Weights of a small transformer language model.
Architecture: RMSNorm before each block, no biases in attention or MLP.
Training: a variant of Muon for these matrices, 173M tokens, 5265 steps.
MLP neurons of a small language model. Each row is named by its layer, matrix (gate and up: input weights) and neuron, and shows model dimensions 48-111. Each number is 128 + 24 x the weight over its row's rms, rounded and kept within 0 to 255. A neuron's up and down rows have the sign that makes its largest values positive.
After each neuron's rows, "fires on" lists the tokens most often at its 100 highest values on Wikipedia text that the model never trained on. A number after a token or word is its count.

L9.gate178 [ 98 155 125 143 130 151  80 147 113 107 120 152 190  80 100 135 109 127 111 133 131 184 126 152 152 145 111 129 154  38 126 137 133 166 115 109 147 111 173 111 144 145 133 139 130 169 163 147 129 173 101  87 162 142 107 142 101 121  88 133  94  95 126 154]
L9.up178 [136 115 104  93 114 103 111 123 147  99 135 141 133 144 114 167 172 153 121 163 150 123 147  97 133 137 160  80 159 103 108 141 101 125 128 103 157 155  98 100 120 145 112 127 126 114 129 151 123 135 141 116 115 157 106  97 130 138 147 138 160 169 130 147]
fires on: " po" 26, " Po" 11, "ce" 10, "ra" 7, "ve" 6

L8.gate383 [122  84 106 141 158  93 117 114 125 127 112 137 108 125 120 116 129 143 114 184 127 105 103 147 143 150 108 153 119 121 116 157 116 117  39 118 140 135 142 121 111 191 122 130 175 200  86 137  84 160 122 110 157 125 128  97 128 121 129  75 130 110 149 110]
L8.up383 [ 88 122 129 176 136 101  79 116 127 173 117 124 143 127 181 121  97 135 130 104 138  77 149 117 141 116 131 101 122 143 145 119 148 128 125 147 118 114 119 111  99 154 130 122 146 174 119 160  97 145  97 123 116  93 123 128 125 148 131 136 102 138 151 116]
fires on: "al" 15, "ic" 11, "tic" 10, "per" 8, "ual" 7, "ly" 7

L9.gate277 [132 131 128 161 140 136 156 169 123 114 113 178 108 115 102  91 112 132 144 110 102 133 149 155  78 107 151 100 150 140 135  71 145 165  91 132 131 137 153 106 127 121 163 136 109 130 156 156 131 152 113 163  81  97 122 123 106 122 131 120 139 120 101 120]
L9.up277 [108 123 117 151 141 114 142 148 135 110 105 187 149 147 106 151 129 144 141 160 112 135 121  89 152 126 120 100 117 128 114 110 114 102 117 139 136 164 138 137 166 174 140 151  90 114 155 151 161 124 129 141 128  86 111 133 175 108 122  90 155 158 110 120]
fires on: " after" 16, " No" 13, " We" 9, "s" 9, "w" 8, " we" 7

L8.gate58 [143  77 113 126 152  86 128 112 141 102 102  77 127  99 115  93 139 131 125 153 165 133 122 101 124 129 131 131 118  73 184 125 144 100 149 106 130 108 171 129  89 150  72 119 100 168 134  87 113 134  96 134 142 113 139 147  94 100 132  92  93 175 121 114]
L8.up58 [112 152 143 143 129  95 108 129  98 108 146 149 123 114  98 127  98 155 162 129 159 113  87  71 130 153 133 125 125 151 113  90 138 142 133  67 158 180  92 109  86 128 131 122 106 167 120 155 110  96 118 111  78 104 139 102 111  92 132 124 112 134 146 158]
fires on: " was" 20, "al" 16, "ic" 11, "s" 9, " part" 8, "ro" 6

L9.gate296 [160 146  75 142 121  99 142 151 113 138 131  90 107 130 134 105 115 121 157  98 147 108 123 111 162 110 127 112 140 122 108 101 130 144 106 114 116  86 148 161 122  96 130 120 160 173 121 130 150 135 148 125 125 137 164 111 139 142  83  78 188 100 126 152]
L9.up296 [135 141 111 105 114 142 116 122  95 126  87 147 148 145 135 131 107 174 131  56 133 131 105 116 110 115 174  71 148 142 123 127 152 101 160 180 128 126 116 107 107 154 142 124 110 165  80 175 117 179  93 179 132  93 132 131 123 116  94  73 110  88 158 126]
fires on: "al" 17, "ic" 15, "art" 8, "ad" 6, "y" 5, "et" 5

L6.gate446 [154 124 124 110 115 139 150 123 155 113 125 111 169 142 101 156 133 126 149  98  98 105  85 148 117 173 135 129 125 105 137 125 141 147 155 142 122 118 143 115 134 105 109 133 119 160 105 106  96 119 121 120 106 123 129  95 136 138 122 131  96 158 142 135]
L6.up446 [129 138 125 164 108 146 117 138 144 106 137 120 112 142  97 142 112 100 181 131 129  88 141 160 108 129 108 154 104 131 119 133 120  99 112  98 135 155 141 146 129 155 129 139 111 119 116  90 165 101 137 156 131 133 172  82 173 131 150 164 146 139 152 154]
fires on: "s" 29, "is" 11, "es" 8, "ra" 8, "us" 7, "la" 5

L9.gate191 [147 143 129 114 108 123 118 105 163 143 112  75 116 106 144 169 153 139 121 145 149 106  97 132 123 143 138 113 156 129 115 137 119 140 134 158 127 126 121 131 131 131 145 131  96 169 129 168 168 155 137  51 200 123 138 120 143 141 121 142  95  95 111 169]
L9.up191 [147 108  92 114 123 167 166 108 107  89 156 134 108 139 152 135 165 158 156 138 159 127 119 128  99 147 126 169 103 126 145 108 170 128 108 140 128 186 137 137 168 104 146 119 174 133  88 141 123 117 107 143 188 136 184 106 108 104  80 140 115 160 118 165]
fires on: ":" 42, " played" 10, "s" 9, " served" 9, " O" 5, "es" 4

L9.gate58 [ 99  98 102 114 116 142 156 115 151 101 119 172  85 113 122 129 144 148 116 133 113 127 109 142 162 181  75 151 123 129  96 126 135 144 127 164 192 142 107 118 145 154 147 143 112 130 115  80 133 104 152 129 157  95 137 128 123 119  91 132 153 113 142 157]
L9.up58 [104 146 142 113 153 149 126 185 183 137  81 131 132 121 134 119 158 142 142 140 119 191 124 136 131 159 193  97 139 122 137 117 126 142 107 119 132 126 153 146  64 138 151 159 160  94 148 153 133 153 127 134  47 131 128 142 160 149 143 142 107 131 165 144]
fires on: "ad" 69, "History" 9, " first" 4

L4.gate453 [125 120 126 167 135 127  98 145 143  91 128 154 108 121 148 106 118 135 179 125 124 136 110 129 123 158 138 133 140 123 181 116 125 116 132 146 104  95  95 105 166 112 165 121 162 118 166 134 154 126 134 108 115 144 124 169 118 101 136 116 153 171 155  98]
L4.up453 [145 154  89 150 124 118 161 182 167 106 124 141 117 145 116 108 154 135 150  61 118 177 148 128 143 162 123 108 169 112 122 136 104 136 115 137  93  78  80 107 170 129 178 171 130 151 154 117 141 128 111 140  87 125 115 118 111 132 139 130 113 135 108 109]
fires on: "le" 19, " a" 14, "a" 13, "\n" 13, "en" 10, " of" 10

L8.gate14 [173  91 198 118 123 119 145 133 132  95 156 144 152 124 141 113 120  89 156 104 132 106 163 130 128 144 142 178 142  94 128  95 138 138 113 100 117 122 103 147 119 135 101  89 131 153 169 122 138 155 127 120 130 139 113 105 128 179 122 138 133 138 129 161]
L8.up14 [157 130 106 143 156 122  92 125 154 141 169 109 116 104 191 149 199 145 138  98 164 163 138 113 125 108 105 160 107 124 134 173 147 149 110  94  97 155 109 177 160 101 105 116 139 109 150 117 102 130  81 116 114 127 145 117 113 126 128 138 138 166 128 106]
fires on: " Co" 18, " N" 17, "lin" 8, "on" 8, "min" 6, "le" 6

L6.gate68 [153 166 162 121 139 126 149 147 149 120 125 149 180 134 132 180 105 139 138  99  82  69 123 129 121 139 115 156 101 143 118 144  95 123 136 140 115 126 117 135 151 105  88 138 128 181 153 105  95  94 169 143  71 145 113 163 128 134 160 177 129 127 121 128]
L6.up68 [144 124 129 131  87 144 142  88 112 153 115 145 120  99 149 122 138 110 120 120  73 128 109 119 127 194 126 147 135 129 120 138 202 144 164 108 109 159 147 127 138 172 135 151 101  94 152 150  90 154 167 168  82 120  68 122 133 134 126  81 122  89  79 155]
fires on: " |" 27, "." 21, "\n" 12, " 2" 4, ")" 4

L6.gate432 [143 166 128 141 146 164  91 118 134 103 115  99 118 155 152 129 106 184 106 112 137  92  67 148 131 150 129 145 121 110 122 146 139 141 109 128 150 120 123 181 169 119 126 167  83 133 177 111 153  80 101  92 133 139  66  76 105 115 129 113 117 156 104 117]
L6.up432 [ 93 140 129 102 112 133 172 117  87 119 117 134 114 109 137  99 106 116 144 101 165 147 114 163 144 129  99 133 145 158 131 140 173  88 123 142 123 132 133 149 154 172 160 110 158 170 126 152 115 120 142 160 147 115 156 149 114  90 114 127  88 170 146 123]
fires on: " The" 45, "t" 16, "at" 9, "en" 5, "The" 5, "=" 4

L8.gate44 [192 122 102 166 174 195 158  98 100 133 132 125 119 110 107 175 146 161 128 115 146 132 112 132  90 131 144 141 102 127 106 111 130 112 104 146 119 129 142 127 131 124 149 149  98 145 105 139 144 117 165  96 130 148 175 122 156 146  95 121  68 122 152 124]
L8.up44 [132 106 121 153 137 155 102 130 141 204 133 139 138 101 108 107 140 103 160 169 159 156 141 170  95 141 121 129  66 147  82  63 153 140 105 128  79 123 165 138 143 125 121  86 152 129 145 126 112 148 125 139 134 135 156  97 141 167 133 125 158  77 134 130]
fires on: "s" 53, "mm" 9, " m" 5, "m" 4, "es" 4, " in" 4

L6.gate250 [112 148 102 129 130 108 145  84  79 142 123 134 145 166 137 125 133 122 124 137 115 108 161  88 130 137 111 126 126 117 122 166 165 114 145 166 112 148 116 136 128 111 115 145 136 177 144 173 117 129 153 106 176 169 145 109  82 110  89  75 106 157 122 137]
L6.up250 [155 133 144  74 123 131  89 138 122 164 181 104 156 123 103 113  93 127 127 102 124 124 126 100 105 112 116 121 150 135 126 110 110 107 130 121 162 148  46 124  97 149 145 145 157 147 126 137 140 122 125 124 147 124 154 147  90 127 110 124 126 114 148 113]
fires on: "6" 11, "al" 11, "4" 11, "ar" 9, "it" 9

L9.gate167 [149 104 151 139  95  84 105 150 167 162 125 111 114 111 135 163 158 128 130  68 133 152 122 150 138 154  84 192 108 170  98 109 108  88  90 106 146  55 107 127 130 144 116  96 129 177 121 136 127 165 141 136 153 157 115 131  90 127 174 123 128 166 188 112]
L9.up167 [ 76 124 136  91 135 117 132  94 123 144 143 159 147 171 108 157 124 145  97 143  91 176  90 143 104 137 114 103 107 149  78 123 152 146 149 136 112 154  67 108 134 141  91 117 137 124  99  99 144 126 129 123 120 140 128 135  84 118 134 159 118 127 120 155]
fires on: "ra" 23, "la" 12, " El" 10, "el" 10, "oc" 6, "ri" 6

L9.gate184 [163 108 134 126 116 132 111 153 155 146 110 119 146 122  82 102 148 111 125 111  86 118 113 111 114 148 110 151 101 109 102 122 137  84 115 135 100 137 101  93  96  91 128 106 149 126 122 118 130 176 103  87  95 103 119 139 159 101 159 128 127 158 135 171]
L9.up184 [144 115 111 149 173 126  91 110 105  99 135 146 150 168 125 121  96 122 141 132 103 152 147 145 147 131 107 155 105 160 119 137 120 166 148 119 129 120  95 139 120 177  52 103 125 133 153 121 137 159 118  71 116 165 142 136 112 118 141 116 143 115 115 114]
fires on: "re" 19, "ri" 18, "el" 17, "n" 12, "li" 8

L6.gate78 [133 132 153 160 154  83 134 147 141 119 140 176 123 142 119  98 153 139 107 102 121 123 112 122 138 163 111 165  65 139 119 128 130 102 113 143 113 144 118 113 147  94 151 115 112 140 153 127 136 104 116 103 133 183 117 157 123 143  96 129 121 165 111 107]
L6.up78 [151 112 105 131 109 131 132 121 112 107  82 114 162 149 132 122 162 141 119 132 137 151  98 101 130 144 172 117 161 121 134 155 124 102 139  96  79 131 174 143 133 166 130 204 140 107 151 180 100 115  89 127  97 141 111 141 145 152 155 168 141 103 114  93]
fires on: " a" 37, " |" 35, "." 7, "\n" 7, " an" 6, "," 4

L9.gate374 [ 79 166 131 111 146  97  95  82 107 176 133 125 116 123 145 160 182 186 110 124 119 120 102 116 167 126 104 147 139 148 117 133 174 142  76 138 118 138 156 139 157 111 126 107 131 177  97 136 138  80 115  81 106 150 126 107 138 132 111 134 142 107 109 127]
L9.up374 [116 107 137  96 124 139 134 119 150 150 120  96 133 146 100 129  94 152 160 136 136 121 121 154 129 127 116 134 128 133 131 168 183 102 171  83  80 111 108 165 121 158 134 128 135 126 160 143  83  98 119  98 117 104 109 124  99 113 104 141 117  97 155 130]
fires on: "t" 15, " \"" 14, " Lo" 8, "at" 7, "ult" 7, "red" 6

L9.gate481 [112 170 125  82 157 113  99 101  98  67 154 110 108 146 142 117 156 162  92  82 143 132 148 139 164 157  92 152 169  85 134 113 143 120 126 145 129 145 108 138 121 149  92 139 142 123 101 102 142 116 146 127 101 164 145 158 115 113 109 120 148  96 160 130]
L9.up481 [128 138 134  85 110 132 149 204 136  98 152 155 146 137 119 124  72 138 104 147 127 138 109 146 141 158 128 125 154 102 147  78 115  96 171  61  93 136  60  74  92 102 137 122 130 122 140 118 137 134 146 142 129 137 137 124 109 124  67 121 139 157 135 134]
fires on: "u" 36, " of" 8, " f" 4, "ad" 4, "f" 4

L9.gate438 [101 149 141 180 145 110 154  99 130  72  99 167 160 123 150 106 100 138 131 117 133 142 141 128  97 122 148 136 124 110 139 133 124 131 116 118 114 155  65 148 123 138 122 101 120 107  99 156 134 131 155 126 138 125 128 104  93 139 115 123 155 110 159 130]
L9.up438 [101 118 124  82 136 163 164 130 135 124 175 118 121 152 132 138 136 136 129 105 193 119 164 123 127 112 117 146 111 145 132 147 123 112 150  97  90 145 126 160 154 165 121  97 115 183  91 179 195 155 145 160 163 165 114 140 114 131 110 137 131  54 160 147]
fires on: "ist" 16, "er" 16, "g" 9, "re" 7, "ab" 6

L9.gate338 [172  96 126 103 158 124 176 167 131 121 125  87 154 105  87 181 167 199  97 119 121 139 111 131 148 131 103 108 101  95 145 112 132 154 131 118 125 131 125 112 137 151 136 112 121 153 139 134 161 150 125  67 158 172 117  96 111 152  91  89 132 110 129 136]
L9.up338 [165  87 119 103 116  74 123 143 154 111 137 137 167 163 128 149 104 139 158 135 137 104 149 172 101 138 100 133  83 120 123 142 106 108 155 125 117 153 170 155 151 149 104 118 173 122 106  99 132 140 107 113 123 137 111 143 151 115 131 138 134  96 127 125]
fires on: "s" 35, "es" 20, "ations" 14, "ities" 11